python train.py --vocab_size=17524 --activation="tanh_gelu" --norm_eps=1e-06 --positions="learned" --warmup_steps=0 --final_lr_fraction=0.1 --train_tokens=628300000
MLP neurons of a small language model. Each row is named by its layer, matrix (up: input weights) and neuron, and shows model dimensions 213-425. Each number is 500 + 40 x the weight over its row's rms, rounded and kept within 0 to 999. Numbers have three digits each.
A block is one neuron, or neurons of one layer that tend to fire together. After each block is what it responds to, as a language model described it from the Wikipedia text at the highest values.

L2.up978:382466558491486570516560474494544504474552429480551518506553473451493554487484461542516499472562478497477517481532479456473483461476500445460476520588503426571579490441487512528527433406483488514601499459577471489493457446598493467508541512508526369560555567510522561531570525429510432506528512498552525422502446556479477494449517484497527539524521531522431523464472431477465527455465495572472415515432434474570530562558525507508455402509477486472487439535511464518475494446472490548464474521469568499556551497487503508469510532473510444506541477550451510479507435520498448479468526546461461519535528504489443481442518531554536501494542558
L2.up1003:535490416546571464540496537468558500570599492425490489460511522535456527399503494490484525533559544443459496497478540541502551434557550449597443486503476490488555556466433513492453481484449466457589517551464515445487486429522556493509560512510420484569505529473426458521562530516537569437543487489488425518565490468520471470456530504486481519527497451479459517582474571443543569452525461556517499576496485492475492457449515518552458516482490430495515502474456533549494487549475462457491449445523515488487507566511582503429519538460427458494569514514482491480500548509509534503532501480503556511530602441524532555515555510513462552562502476
L2.up1056:474505499403494526485438551564570514542496510500526524463518470484574573519515491472517494486452520534548504455440543536540459457507413450462503513494467401495454515503513517540514478456473447525505469454515426454465556500497482525473523494527514551556536476566501501478475510558539478454454477536487418546470505470409495456507499496440498524506602428505471517475519573491490541471528516454475594450509453481469536477493471549519489483493486463438528549542529510467494545491459565495533495446532534564459500515488497493469515517503421538533592613525467467536513494477444505532447486470478432515513437515507611488496493508533470559529543485
L2.up1171:505492477505500535479457570440468510488528500453502530458472460487565437457511510501481501505444504485544503464448500568438500524536598554497564521432500475530505513486505448420475522568462495455454476446528498502460483487548483489508526518520484500503588480550516395483504475489579499586485546444546486574479502482537441489458432527520426558513549523557447446487501525497452552465510512484475487577558502453458506463543543474541493460466489473532468444463497523484466488521521490475504457514520578550438595496533561489450517526554526517517544519515522471523479511535513450612512543474494497534519508462540484467464498477510490510451467475
L2.up1327:463524516553523567480486511483553480440508517484503532501516473499500456439467474503515435529488511520550515452512631436566541487567440470445464511495512409529548514479443516502561531531424486508537506498520512478477513506483458429520490547506509476597469536419410491520496464528518487485552505555403456522495464545434528486576542512559526510514503545525507499504518449444517459478443490484446516543579473509564498549576520441476548523507541453505535445502511487447489507525460465523541495410526558548523492482443507468519474481470503496518553418508513435420433420541508552487528511520452520484458533480532597465530547536471508508426494533
L2.up1528:455484462476426484466487558501528526470565498533509524571465446501489526418548482523519540449491467479490533494488564547470556441475484489558504422474497488444540535553502518456441450536491447480506524522452469526575520489482465541502519513465499482485507493489481482495514521467482437539474469559510547519444420445534551491545525490518504518563529470530528555527500397563485535483500454487502496487445486468471568507487515497510539512491493427566481489466480461462464481475512562565508544456590485505466461474461482497505489555451535550456484439502468450545498481381520578506520533464490536526542465546407496532540539522539460514488446457
L2.up1842:490483498482517475446507492542520530496522495428550520502472531479524539458532563469423523524461550441423516541476485599482438485488505509532490499520530534496553500518556489457429459469515494526523488553542464567578488468478500454498530526519575501453532477436462543517459478577467477510499454424586524477478502478469507427540470492495501553513540471521455515578454443462458503509487476430571515471433486508488558442496501500530512484582499458494564506481536494494455545482530498421490488526480581561457504524513471371452449503499417431458550519497505454462521525429496453520548427471479503519534521486449525452481513523501462572450466498
L2.up1928:545536529555497473548593486484538472479514516543601487446513453461565468449511510546574466473494540573506462482556535532505518492468509480425476468492448515551501574550429512491445520522458497545502474558503535447480427479524529492441584473471517516596575485475486508496441533457515470429482474515510439503489506555509541482505448519450521507526489492525480523563496438518496535521406454464556521502531540533480550554549462540493491545523480456456475467478517474472475469519482536446466554503482522530491509553552421552483459528518535481454539448480490492491495470402482484562474491522562522561508492563485484519540525493492445547431532443
Abbreviation periods, label punctuation

L3.up1188:532589449471516528425530516437476427589520511529542457475533470497500484513463562471425527464420485484462498493543501559461517522502495503497408467566521550551481552479452502457556554521488498447462524491551519356523438519450484457384501523443509490432468520540523511551529556529413507513542492485506478530500520538540603504469422521444488461523487500572499518497516542458474520501549523478490568486507506500568518496503509493501528509458501542540494585514484465564469482489528516451483516462454449532477483492444449487540528579461497491460495506440539502524481486529471564456535501499473481533512511445568437468497561446496488487477465420
L3.up1510:527493457489496475468570616475522457543456508540523516488532496467456493543481513426468508533509470483427483525517571475507557490460591469438498514472535467538466492477439483504544537520476470534487481600463483499523431482532484504450510509433507469503510476506462540512481538520452502531505555440493568452511522549470518486472469494527528515560531507599470465497507477483500527540523554514466499505478543497541478560574447502520476511471467540507518532476565505531582464462518563449562499500440479495451567546442475504488548477426488500492468478441544479499427475566503504494384503550537488540480481552469552469544516489476522454476472517
L3.up1516:492532542485450492493476538529494472491505567474496545510453497524403541466591540467491480473432466531510466485560483497543405556526530506484540524500542428548472504547535467491565474501491500429495462515498486515492491520537521516479622489425541528514526440551546523537507534462524472551420534470432512534508552497532525573469488496469497440515512415565441468526460573547497509529564524435550538542427508530436564517483478459504490552542504464430535509477509531453516487436530476498447562484460517502476503503462460421537524534543482461492482466495407406495467480455500544548495581496477544548489565461541561504531485470536495514428471530
L3.up2506:503503463505496455484512527475518531527528461508474481445537478463458520523512550490461497492496560431512469505582444509434463472500480509509561470506533481508466509496554477486466524536554591468558521525572480467549472491520578498464553471538518481476496537473485481436437564490491464505413512477532493560469490494435482465461458509486450415523529482470518497430480524481506514519501471549441515489449503580492447451477533555462495533515560449532516407541526434516544477457492505493529449522471492557495476455553489428569484435485507461436562482468506470505471515420551507546465568510554522538466537437450471480518487520511526472502531599
Word-initial letter after punctuation

L3.up162:486409450394473505475438516431481532509541485440487486544526455456518519496454443536534540495473525531489554467498487486484476542520524502528467461531473467473604477510487424534479520444457478507540520436471532481532489497491568501484456511564473477653554535553443517523495489520529479592518519498503467553512384442483482497468581517511507471566537522535382508552483468547549483500509490464545538449459504517506450465540462506566520497480423512462500501582503477531513513506443476533474530534469502457546521485516521535454508532543396461434477531509492506457533497480406531517493438459571506493480418468499472492475490547451481504462516499
L3.up953:555520497556535499452483485480516532514512480545527541435521409492548571542489481462545525534465511514472541558437549475502473461500499507537483509530500492611454500516503483517503496463561476539483467504512505459500495530456506492524568486499485511485458539357461422497526489497520565498511461511596481499490447446487446493475416476497544597487518498496462533589476498435488487465475485509455540589543499571497545466492452408557517526495493458476574516541493558544468520529543527452532514496490540481450510468499518501462550569538465522588510559455490477490508491524499585444426513494497481476512496500552550476424426435480423479459533473
L3.up1176:420468573481484561465512419539556517511560512455485480446487463493484490528470504528451487483537482465527417501431495452477425497444535485525508457492481434463499514437435512502432454518591571488528475476431515458499447533534500472584584498484528463539484481530426525545480519457538474470487518444524434424536442492487534532479473598457525578461497491489458509570525428521492536415523560505462505591528459497478556566429475515509466503481446519485481515602504432535517480524537508467483507524413594496496552557572527473490516490526525491510525534487470508465440496536498461482416532508574473527489513468464538445487482457530473521501464484
L3.up1714:512517516553451533407501495464513541518485500495512544503493485500456492535506503568497514528494554387463496492460500462510474440493461605557529477487422588591550494515522515476556554556521489569576555501531470500556563510457493479525553561488495435494527556534436499623450475487440500565457513509543576459446464459463426472515485534487521545530535500569470546567529420510509479471520522514499580471489536491488487560529527443530530452491420473470486546531447535500510555538526493504453462500490540559498520552473466498506532480491448495507583463520428523472457513529503478460536553509488503466529467515504523455428459531449540587425461461
Abbreviation periods, table separators

L5.up462:455546518451503508484565534537484518552551500508501482517516439525546437495477502459496438491533442461500526440480492503500535448501558512500484520509522498496490513485555522499436518458531535400523530471461523540497460473500449429574502534523538545492511363496456550459533505518491447436497432467588515542402509468513480525486516517413506479535487519541541552510526417469484521443520471467548461484428513526516518482562441457474520437471445539538553558516525554582449489504507501464482438422457527563561450479458488465556464569465391502507494594535497617450557542525471484499522472526544576473499497477465417458498449492450440531476424486
L5.up1072:462498526433496516533555500425494446510512542518464571496480521507567457403463516447517478451517443472461537461538523522481446508449503455534500556520492433491475550455518571482513493472485446455457466508513501514529484399442425494538452521536461501465510521496456528462536487557433516505560560508457474516521474497502478508523460529459530536535464580540495578511538471466512521493452545577566496549462406579502580468508420476524476570458521532468526511537501438505521472461395470498468495441474520476451491519483496556445470545497446499577480532511414439489571457557535464510515525521552512454494531457471478490514455430483532466461456543
Indefinite article "an"

L2.up254:493554457482503536480545464464456502438444430521492439515457544486557536550517486458584437518466541491450555440472482500517471510520463511464490508552478503476503518446527489446565584460507455496480444506465530432516481477518447428465486612506481496525444492493500507457541523552527451538486469540595497401526502432539526456590509439492531457449507483522464452476543528469507547511521524506477505424477461506521566579550563494535444463442520494505516493563509553459538450537542431525486538458509564508450480542466465499521476496487426501506471534513557485476526501498515544481480466436464457543482515480496515517546427492507507424483497531
L2.up531:523529438465497528534517457558497443516444515475536510465560530474597538530511533515480487508477416444493435584509555528540501494502512524391510528435499492503600538511494512502501542485505547538518531506479538462472588572469527497524469582489546472501559437462483473473495521525514537578460577459480417489573472409500474495446519509589425476503576549485419511424566525479437468530537551477495498576485486422547506495478504494600473587447426507504527505535476476487490429460528541526483547504547563487457422535503539490435531524515469523504468560440513425506502467478505518492484489477500423573511520448468487448533473461542506406461424447
L2.up588:453555561567468481501489497516534479486450503548510485437553546507618498530549527463507508443476487507500473523486500559498447490539495495460512429472506442407527471493443546530485435562503481490496431510581523537506475453449545464480501486412476528598490483567449505451433503526502443503531497571506563448543474552452505459532466516492506499475496465530393431446478478517508551504566504507494562501474420522540478477514464481518515513468517510523497470529502578540495537577540533519468559539499561496477535499503496475518536463491493566529492486468493493460520512522565495509452481492508478572599535515508467531461551512474499520499468460
L2.up638:475530503474544584422478556518433465467544388481496443469501497465510562532472537435576490449496513508516485470445440540540496481569493525465480504535522495468424511477570497477501530498536491524491546503484468485460520502531528541506543520555444484512448482552493453487440561493543564495421514468530505438486524513523433492458510560520507500478492522554529530448542507485531588478551519596583463499519568574548528488505532496537406470463532449488502445523527575494524491537465431524543554476518522510489469472494501496458557544473508547535461449489533389573481550499541552467490507479492483473485480434476504508529506508481534480437480534
L2.up955:486525415427517493440549530531437487521556445481568525483527508443549486541505528492525499482525513470496457519464488451494514512528504488547516508486552519441485487552442513516493533460487477512497461546475493485495488560489482477467508562504538455585514429502510468478545528483511518589512573547635572500472504508520514573538491463530417503463457517445509463447529547510524495525472494505473538452444457513526555481510542476509472448510515482484558506567523464570511495455509515436442524499584578516522513478500532557483535527489520452581463455433479493451558563534560501452481529493480390603487475517483527462495514560439515451446465467
L2.up1240:482454530490467516554420487523444451447451508464489472449515554539517528513537490556502569475454488549588502514565522448494544431447499508525492512525511577504515517540475575540401522481532451515509491472500505449549519487598501456434557514438547439538488515428563450484515475499429532546509501496510488460542516479565547533528480445561451458507491459474549544520449503516564531451513548499491527436516476472494434489532493572612505488503508504515472496509468483507540449509432433479547526450509464521516422530544485567480495476549488518505549531530502553532524511513526552475468465507582455470535546558534508445465533469509531511558522468
L2.up1753:443511491522530473351515529499444576503502466457539505502465546513493474555514508558492493434516485583547445480454479517494488502521519479506582524573532493539519542520486480503550513383466523468483488475453566527555585510484472575546517549471474501534507528507524424519536523501437551443463587551514541433483495447561446546453532591507514494471472504488493507559480510489441536406445527506497518563504513470541488459544552562489411477564584452522548470516494545474471515467505450498510484513560550539521520549527481482482459508484507495474512518522496521492501453502501537498416520516521491476552480592518498471518444573483518531448565544
L2.up2062:532475495504416490444499524480502536551585497478482540524511545439471481461479502482541428473427499490516522510554494434426496500578573552480459563494541477582482486558468517524545534489546494499466488479542538534499476511467418441454537460445481478462479449541543515463471457504536496499494475423507425519527472509529495472517511479541528519530417422469479486501580439443513556495504565502459463457420488525531521470491497581459490512534529582465434480457527499546510499436474522460457561497587553403514510473562508578557491560498587527456542501586416490493473509473527488523432437545448477474535543508447505463524497489459485545509491486
Passive past participles

L2.up137:555470519522489463498469542546527553506444508524472538503512508521481495392472467540547451500523476579546525549514542491539525469522457380510496555491490482451532542553565514572506501554525562485550501514478490473474463494535493513521459531494528502521515532455512559492517570471426505555514489522497522506579506503461507546472497416530496537555496475525526491525464466537544466494438534493534513502453476542473475453441553402544472451430419527542439432486536483570489420482505420509484524484510569485465584483482510508520541497447542488448458529464503500473535500508492564555505445505405441505522513468482496483522504532478429501490483470
L2.up1368:546517457463444515507529555483497527527514502464511515406463596462531504459414473436507553484478539476431499548528501562486475379475538475473531482570470477476512488438478505496561549511575461508417457445482541494515497500535522499493481471482525467452531442449441570534512528439439531525462497444504544528492522478461533516441572471514523516511486565421546536527473472460531552473471499576550522474496494550436521557451570490555474452515505454518504415493472466458547495502545511469496560519569492558467519530500530501563542487421484439453525423448530468507529482490552526494500479487449452559526454504519518435469507531558460470526515536
L2.up1412:562531533441510549553542465505547446518509514586510479521496508482474483450496467501448543447458499440519462461545458486475463546566507458510475523502510488488495429517463564563548428593543548488457431537555506438483467435527535464376482558456454525576484460539488609452466520539530558565483436513461465516510515490468476504581492493445435502514439550464447501461444458516521509525455560517448530488414475534506436502482534477499568513587466547486490516494530501510487495515439506531510443467475554436522567485510537493474440403542525419489493474517440518596442534489513529489482474532595503463517488548550464522468506534489515558566596488
L2.up1800:553536497488459438522538490448461449510537482514505440472517547419481504507440478575548505493429446478512476467521546499468461526515511475516464496556456518537440508514493461387525440525452496491512508511517559474488467534466522421440487514472573469511477506464527517469442554505514481476531464414500563519542448510474557510498448534474440479469518596561497489540519552492528472501491470495443499464465475424453490501503507473547525476536491494544506499448506517569501468404542509573485470491487542471522523501464508538504511476531512502422439552504470393464472474563468556465546514523495522554504509483510521473500510450490533497418579481
L2.up1808:584459504464478493450539412551478486539494503528548472524462470546481470465545529494499489504504493527520422538581545503506449481569539496442553502494545480508487529496548444454509485518487461553479473608543572457512508460470576504529522416466450502474433505516461408519588470492478485483550561521555485422428575481459503480540524470540502463497516513458519454531535558531440466512536536522452536467460522524447500450510525504430510573448480584463543486538508553485476453506546517538446525485538504520526512488504503540448492469490545473497518455534433459519512493477493550463492584518397505563569536542428497447462549483529474487534515391
L2.up1872:505526478569518472493493467528468486431488486448495485437482452592452484439432438552491485434468477498521492490507538484565491443531522416416458512496485512534482533514477517519543529541530525490427491505526521512451517500461509422486557424487468468508492501426513544488473483495552561508486522502475582543592523428433496510476529440509502501436476516448541533480470514517530536568466495541482469521483499563489415482482457478480471464493491451545497472451555507551522467466524476510545516471529451475525532430473486468562520494508525455479515485505522541549484552463514519567487445471422452497481505533505397502556475503480481559603457512
L2.up2407:480521461524408537558467524474518512534527463487512558511472531431458505532504539487539524471447512488559560524474461556521515520526540433531504530517480538505563539529555500494568503531503442477516445522458515455542531463509459573517485537443453454496456475528583527515586510543551498532527477475541465462547487477478466561418462486484422542489530577443507435555519431482511582537481514544488493527472431517512534523458522436546509555465529517528560488465536482549474432522456446452509511505409544506489465493417499516482546399516449492463529438427481444455544531536484518480468483498572504497524569497465537525537515533463519490533567559
L2.up2471:554507562525516542506493550623488453511504464469477507521531531535527498468527523492560527477516490461516560495448515567424437535513502461462514474515491492472509479465471490465514501485474526485479446539449449468426489523514474502455506494485555480463521425479494558468540446474558548503475526545553486521504468507549494618496513540481519535435552540512468494453460475555545563462464530478531592482431535542551571479452554433593509546432408555539528430523496587558513537536537449452484419537515488453479485522465538398538534533467535458399450565501481465482515523548467564527517504458498439570489556478483509489575511438499461505525495535
Mid-word fragments after prefixes

L2.up271:428569489504473533475543510559518485501552506502594512511504467483523477524502493505478503561472456504460524529574497530498438539521447520495550496533517472444414626566514466535464506428517584517551560551508555487484530521392539472556492494509471504485450532543435479467523520496563489535521457453463505396481500408509480462509514540533505509559502566463486444501470495474551426479576522503587614493469441448561520485468489511518455513482455411462509462444522566533428531546541462561490475472547461474566465518469488550558498501412414464512497493496496520429481435550468480544435546554489530517472525496524446478458462507508486505500457499
L2.up274:419469512514478597471485558484537519499541432474561445470555465477518453454525509405478489460566547474515518525465500481496516545524501551504478540451560496512498498525471458513509470537529512524500452496497488527498533508498478526514553559505504473560471507506479529500458504489517499509505400477514439473539509509523504548431461500424451495571482528503504431482506533405472472432500563499423608509532454465484542503497467491499456501522484430529476479517458511514432426536488424481448497430538444563555447403421408559504502535482579562542512451420513505458512476470480509531510509430527456549542495474535528499511503541469400511489434510
L2.up797:460490404511514498415439480508493461492457484511454563475438514492519520415474605589476472499520510517372565504453461468442525496403505464507553501488515526552510484540532427437477436500482535542549483482529502442497495516485509422573532511473441593530446474501515459580472580497536529525500546500493573493485523472584445491491554539454512455526561481470548506568475459416457492564500418503546547462439531448474486510539540438522473462527491450512487470417521429466512486500544475552489476473482508477461432511414559515503517537472448417556424565533532547451554498445481454477547528492527525468485529458504509546488498499515515460447443503
L2.up1128:471547432488439530495544521503493514548487560533511441530462478443525473503538445565563527509504477463516477532409460498470505519421516525583508452520466600514494491508517526537532531500496493519621502497507564487498562566524503466514506567457521543557493463449491563523541475517469467534494512486468531493483552531512493416512494447525463521483501463501472473452556445442492481475531540456522470589478466445577580494470471481480471449477505522600553511454467435561496503493469541503521509528535524485476545473533547494577468519462417535503506452474485541459546482481455400471506497531552545516518555465496434556543523540488453473512464627
L2.up1339:477543500446528463500543499472450452472470521500546547480454458529500504553598574540486472469500535498577569544441534459467524513451498559528443525535506477542557546488508440519465485442435511483504404486506458500529481544457491507438506511551528542440491555530466504459461471518487483516531554466553534438549463478507500467534515482520555505567455528453441421495394467461486513449516573500504458476491555501437521406543509541533489505476443428487510451452509550577496507465428469502543439463554509429512559536437452527524421612452524523466518522426493541483518497525451492473435435492482501444503536500507479470559540517440528472489462486
L2.up1654:422516418522533553486528511525516514520521446485524505459497546546469465511530462519540558493481454496447504437534592509550450422509465478579468502510465588511497495523443516491561520512448531492460571532479549498501488459479468589449549524493523564497459531500493411551528494547545508515491522469499536521568504505413436456530454499482497453505456460437476480448477492438475484512538477486576482524591523549463493441555532545554541443498479421546506488487552532500544473460470464463492505417520513501497453463510442464498409549454487497429514505491437508550504532460564498539532464465449543437508481522499478480471494504469531554505513462
L2.up1994:499469481529424558436511453604470433428497523500462497507414524470532553470489539463496442409487478535506525513461473495496554523525497503534486500547503502505455540500529497444515531458442471456607486488558495467511505473446483476545471419464449460487536608478533493508546468495509454544524486490512594479460473521515553464493403509467539514557472516523439422527594525474465499566539554469602477476485536516507516481457494430517483475491536507529569501466543525584471433485503464519484435475553474502502470483474490497476454510469426443479571530432541509576485531492482497568515514542522564467502481517530481542448508514548473530548484497
L2.up2447:475561461540460532476544542528505520505446487541577512479476479522546437429537518432526429479509564515450571517452459426517474577500518586469520535523537471582514490469458508499530454462494531473479550488548488554546523489506456479470492459559502488514538523438455435492494507500491487545512461471506551481506501535483481525439522490526542502529521576468532490455468556502541441529492486520474537479451525512556481460536563497485480494429493496545524458462472530507494541528439431472442507550522504457481455551529478448539498584520419514491483556451519470600506439430472476519501505449543540485502474508513538474526508483477518544546409467
Indefinite article in definitions

L5.up184:456482475508453432448444479544467486566537507489485515567487511504495538505580478506496511480460478528541510552518541497428497490440482511530498541507520504491559610541440487475516542525592562487440482503464484564462453468567386408531520519463440521457423592526471510522517488558461522506551504487511540464552467538506520485500501474571502455478544521568482576529490502528460507507526543470479487531515460436477461503457534450460516470506561514447418477479528546466459581518480487497524481502526525476456474472456560529554597498506534481474418451506426500457510469519524495508485466490519482571512511495453488473527481463490490535577440479
L5.up2471:515547500502530446432498442569488568451476540512445554513482495463469495473483497613519516515509464471451476497510581504462432484404533509425500555528531496482429470457432506553507529490508509525507414542566510409468462536549508436459494473553440550502464517491490528431553533520499539498504532517453540491575513407523491452515493485491481578485469416499549399506501543489496486484491476634512540507428507520513486521532563420539573511476445475479474449460505553433486460459466470443480471554534508481467404548588543493478503517498527445436463479526558516487438466576601512495500496550476443514508567511514459485424467439515488487507585487
Process noun endings

L3.up968:489505502433522508491471478445401530536492554487425480520486467503528537437500552520507443466530586428479522520528480484500507530505405491447491509543504530528526498495523450466442518477481477457510492449489493489477451562457481504504491476503473466558453484518548517468497565478474517493483501536512497483527494537516483534622524542493466505528564473498553468543508454462430469535460607495516534503532411485498475490497501548502481505457510499482559463474449483557443477580507553475555499476460490475474480502504444396558493486489452481491563549511506547430512508528471480508584441455554495442513479452501482483532539468484513498438505562
L3.up984:474543461494473443478536471484460500448491463525540457458493512445496527440493528522512467500459517501465457535555485513464501525511486476487492531534530541435468578480514528511524550548549421476493574527456506466488491618583476448513520491537518575478515498443521480568480538481554471529530481422513518556450467475471555543546495509519491511570519517531474447560535454554524490534477478545497464487469519492567522558462444490487511493491512540491507520434464514567450546492544535486503550515456482564463452460407557454503474566512531454486456561401525495520494508462460502561555520486435488541541491433478572423506564508526442534437541537
L3.up1575:520488496517585492478510472540573538560532543538482478529491410526520536357506457520479510509538445507559397501528475586543480542524486534450477507461473467582420520464526465525510463512542512508543477500550491527517534562496449454484524510439468550463459532502506558527466542481528432576460522421564510491538500466550513490477509517480531478543502450505558571528474474425525570597457501512602543442481450501477561492526482471477464520453468470462465504462494512619460436449494530539488526469418535450525464532412496421480505530475475478501493506429494506504517485496498439522513529474462508477471545460535523513557474509441516491485497507
L3.up2263:470530501528444481529477449456533495453548511544491540549481411479435528491507515562602512544549511476501482547541451370549516464490464490476490526545594518536510468522434523511478461540444471502513463404520524460492498504493500488488489453462483499488485513559490434507464478499471493528483512425503527477445400549535509540549516465455440436485558416554446492449468477542488578439476459498519407477475489547486575505478510464529532478488492486458525501440485591469584513485557449438475497403519502557462507486514533490475516476524529419430485455490469431447534437506459417547495509527499448425516521515469469528527493470547552450392441501
Indefinite article "an"

L5.up423:530506531525493479469489448462432494452483465503469510505460463396461532488549496437563467506491500523518520420521479550544439481531514457505508481471513509515561542525502529506595519468471460439438529526521490436545508498557580551448506542466467518491488488485502434389531599573517524549503507523575428451496485534576484486507422532472555482501506513547546473475545545469534496491525487450481532392491426502486518515494533370490456464516413453514535511561448558475577474543514500502530538554496477546496472515531453536513567461497528483523492401489542538486494482499509600519493517447478533512504511505471496641471492546504517522473427487
L5.up1930:516557545537475533515491492561499548497516484504456520503474445507474519454512552493572515518494441493430500523492565516552476428544539568454515511500552507548512528554525526540475569468459419427492533466530552545518455539547505551465466462545492539534470480500535515467507547452503542526518495498483486456478552471571534417523480438501603559469550514491491491529520476528415449514537400503483437436490557480494538479519501458503463514555437475459474436516503519483565528476472501445481505537487494528488504458520477456489487533476495515515489498484513515491528453465507495508507442442595431516519505465467466540509434560504466545497451546
Passive past participles